config.yaml
hidden_size: 384
hidden_act: "swiglu"
norm: "rmsnorm"
tie_word_embeddings: false
init: "normal"
lr_mult_o: 1.38
max_seq_len: 1024
MLP neurons of a small language model. Each row is named by its layer, matrix (gate and up: input weights; down: output weights) and neuron, and shows model dimensions 160-255. Each number is 500 + 40 x the weight over its row's rms, rounded and kept within 0 to 999. Numbers have three digits each. A neuron's up and down rows have the sign that makes its largest values positive.
Before each neuron's rows, "raises" lists the tokens whose logits its output raises most directly, leaving later layers aside.

raises: "ants", "ations", "ney", "ant", "shed"
L5.gate130:534453449554469489439530550480459426487552522490590501647472465479500490509510495467480493589550514536474505519431541558482520491517414516526549425503476532460442537471478533501559573487463521515451554431526502477463491486431523560449483546424561480448502494563551506497464507573464483500
L5.up130:487478436573493492563555515490477521462455476528585432436554483479479497533519498515550543500500489473591505515505470500484358483476504540477512515543525520438476537537548488447529480469495474538543510518498443479488441501478537513471479558483518490477463425521420421470432485483486577601
L5.down130:455484526547523441484489525464485430467542503485494497479384479514445530468543498502467492563475502562489495365510479549432516440516441567461513553564432490427467448525502468450506514393435501493564447375454490500454508433484474520539539470526467486490541460456474516500560467470491525508

raises: "\".", "\")", "\",", ".\"", "”"
L5.gate915:524526539493603464551502485486584518493422521470454487478478551538450464422476515476540493497440520523511474537523482473502551477489501529468455534549414489478445526497567504438464484485471521504522477470512482494553542475500492480477494542543517522506517479633519476553524465515489464475
L5.up915:471545478585418456496409514537477483502534564465505513570525493472503452476506494381495513543540445482517522520451585439583461552509530500472493512357480474509498533509492497488476536457563502490458480547468504515491502479512511550514527509468495485491492505450489433479458502456498477503
L5.down915:537507576445587463539475452456572529465475447479489535469464503477483459492434471501460479439475540561565492524500493519483520499535516549526508482525518516521516479438580527447476436509478470479533534504464513509523454488451478457501525531575524490489465441547392499547494519503502499562

raises: " vocals", " songs", " guitar", " bass", " singer"
L6.gate384:531542470541485484496534435514568513523445524525438463609490558511474550432463546494503449445469496474486511454515538489444447524583476500546500484484555536512507552490459411491523475518486534504519553494535466438524503541501459543440556470504542515491505530598531569514513545453504510472
L6.up384:453495492603520450505592447465474547517540506508504552530582502435520473514507494486422536506428480474559450480526442518526485447491514554519530445509565525446524477476490495506552501496502484563527509476521489411517513525553551510439503491432513470540530546461541535472469517485511518514
L6.down384:443512513438436510470575466503549454484488532496496537486477420461513522565486460504551504454502192511499452493471511518436503490575522515543573456529525525522491518511454493471515531489474533489460526432505583488479537549462560520573536533494437552471556529476527473488522528575543483516

raises: "ook", "uck", "ick", "avi", "out"
L2.gate1367:470488496520484546526453508406542520499495517457448530500513515477491491504474447496538483501577511490443424490548467507514476472558528538424501553543490537449510494494611487504573427462524437426448535476519596507482480590465432491462560501497570479447430480543550481449529541545515497473
L2.up1367:477483462510463465521420437398524443531479512461461525481466503469561501475502499554463441559437493500490441468521492466500503445526494493491440542474440545506522521536525549514517526490452447508490490480432525471507520592486510438514523525492575517472454513578611501466529568573455494483
L2.down1367:512508485488482463464554499528452503485534458527531468519512518550504530496526517529491518513466356541570512478457509541473468500447504475516548457485531483545476523505477496526433518562477529540527515536498414472542504419572561512552483492510441525528580492412418479536497432440514505523

raises: "ether", "ably", "acy", "á", "av"
L6.gate1291:456560467570544492552527515546464481490492482460565500533501486543446499471477416561485485561486504516518489495472538485533522405475502498499509536454456499505501441521491588515520504528575495497422522516445465430586499511493499454549535417516515542479549508572528507513524425502572442518
L6.up1291:457496480466506500530496515486470442454499549535505553600504478484484477504468511464494532501497501505421456458558525530481489488456534545506407535502503491496534474519441451493499494550526568458500524449487473434455469522550449526497499506534488525513470549545494500511462493513479541549
L6.down1291:441505460497508452508493531445462530521532463501518520606455514482465519537501553514506482524548671500539470582480489449429523551452488496485497511487471508477530492416503479565573528526530479526467569425503481493489462567498429545547518447537424529585470539541486516436462523462540499482

raises: "ning", "ating", "ft", "ine", "ated"
L4.gate119:539454444457543531530463493493556517535502438530509481535496474530561523517592601470511495528428517470517476596471527536458526519571413464532498490455474519415486526488432563563472485548432477510524451499490510548492484540562511380457464553440509431543509451539541539529454460449457526482
L4.up119:526431430593497574431500512524432501474511476440579544446457421463475481443506474545471483583497491577466401494497518534508519600549443542459523508506468530471435490507509601479479483531532501571509488481507480444497567484513492506491528484449516485549457598467536510477461543546488520419
L4.down119:510532484515500550429455481499442559478571491469470524531505444542507448448512566526474513534483511519574421573481517488455476561558449449485582496497458535472472430484508507514551506450519467517523465526494483536535510542601499462499475411505446498548501502503489551516523486530532482483

raises: "ities", "ity", "ray", "uel", "ière"
L6.gate940:496507474531506501526515436485495559478433575480500468475529554537562562502518486559506513467511507502490501418462492533468514466446508513583435512512542517513481497480486596487449558573517566482497467470459447479527486485485488506483489476544486471466475470514482431571459513537423468452
L6.up940:544519546407459492519484482496523548480443523483522562527519484395472500465514477472552571476522478473514482462478406487536435481467474475526475524462483511567537505484514506520462488483448498443485520463577430526513452481525538468510516501571505452521529481560460461560561425589519520508
L6.down940:445425494461450501485549613548498458428522481495519480541480524448481493502461496473525467499500459501461550563501502433547480533440465458518507568503419460545561507539509524458526464472506501549533482505592492524589509533517463567448504525543513546559415480494384500506520448487506474547

raises: "acy", "ity", "ities", "ties", "hap"
L5.gate552:557380454498496423487571528469523544506479448571441517515510503417478504494386537488483519523519527489485509504565441534504543456437505441484455469509476483433512501492514592471488507479514462601498490438498487580505482517493578463484494568467497532506497488605537527439521491484433456551
L5.up552:605476463573469537502473553427515530530503533544589489529533477495450487481547503467516493467474501484473430488514505536481522541420471519509470514495513474511532555434459487531489466504556478495406595551585468503524456473477558494526494450520470489490495527422495522554538427505449468490
L5.down552:524514484496497517531471550586532483482510415523511466519524461493522430513438513500482438514490505507515577577496452479454499530553537471490499528513498511528500490536485451568489479499502565472470448550529455545540496511455497528552504483506486508471491509506546510549483518481487480577

raises: " soundtrack", " movie", " album", " episodes", " film"
L2.gate196:570542510439544518428446487536461496550478484479489574393432480572491535464610560449499486492431491511502526510497429498574538470433468495539508507525506503474440455500495490489451518461539493559582513489471516489426510499474438536547509552562523461479477544506559487529520531452519451430
L2.up196:454503485433513509487551527523444454525496492441456490487457455510545455540554514462516488525503488507453582500548440444548496501470490471511521543439531496459515614559530487524483509473498557514545488491557590499455479472518504557459483499532458421464448463496436494536555508442505501463
L2.down196:489506474543433525584561561447467562500513498532487416548532519432514443461423510462494532482540449483500468484553485544447550535606526480482531491551444457491522551472481483529514522552471499475451487508488466478566476551554532484477481445458534577547507517529524499514501454534453537535

raises: "s", "e", " and", " of", "d"
L4.gate467:508503528488615515498562430524549497470509495474462482573486614455481511440485444488524453525514493499472574525489498427543525474542473480549480513433451467485450550521473452544440502415462495512475477499474515545482516543441486421519515580448507440528459495553507504437504511529511499490
L4.up467:477497528496574492488557472512523517515533503488475453566460584417460511452477485431481475536497516458482550551525510474562493482509485481526436491445472451492490551489477505523410504389465470511443533467496527594506468555439510416490482557476529461548466553506516478446485482529501418517
L4.down467:528502469498399541506422542496491494479445492542551556491525465589564458564540551512535530471505214527503455501512492522435438502468536536473578520533510549527520480499482487481562497578484551486528466531531514443506506446559502560470519441498435534492515522442503547556502501459509508494

raises: " teams", " coach", " league", " Athletic", " squad"
L2.gate440:567512489540523574482522479425523478525514536422415592428533490481571429488498495478504452473501472517542540491508503419479488553538549488501540573458504499564465495517491475580559475567494576496501529568544516506513487467459561505466440451454475497466569518552515428485510584513526574475
L2.up440:504467520562518535485520460470552471512553581513468534483464494503494518462501573457501440467515508522532475514544463477548519573520527435486517533462489494560514554541439540510484486510494555449530436509516580532451491512464533478479414487468465471482534525561465535505549557529494523472
L2.down440:457455477449475438514487488585449509494489481565562426537502488497454532544520512500491516548481514449478501482482517515511436443396468517482456456544537525382530483492549467475480520464547426572485551468483451471511509529528452478516580521530552509482492491458536541494487431475495444534

raises: " episode", " story", " soundtrack", " film", " movie"
L4.gate245:496467482433506470448458439541478453475486539473494521439471499527404511522584490490494500497460512485432580527494497459543493489419414481537519522544535499474521540532501516445414559464544487570521498486503519560455506552436492497547514513595510465524442480464562493491501499410490440485
L4.up245:493491568436527522484490461552505450532436497499493536446462542556433451653603524534493425544469486500486527522481450509562488489433448422495518513496455545466479437476501508413466522461555515545490522490548484547503510498421493475491528535490484465523445490505512500507534543415471475505
L4.down245:532517507558515539546546565458513533459532490502503479535506553480573490490406422521498493510553472533559457467553499592478526466590562508472507525525481485519504496512487447600548507525434530452424495564497480490508439470541567520456413507475520547519570493561543505517540480534498583492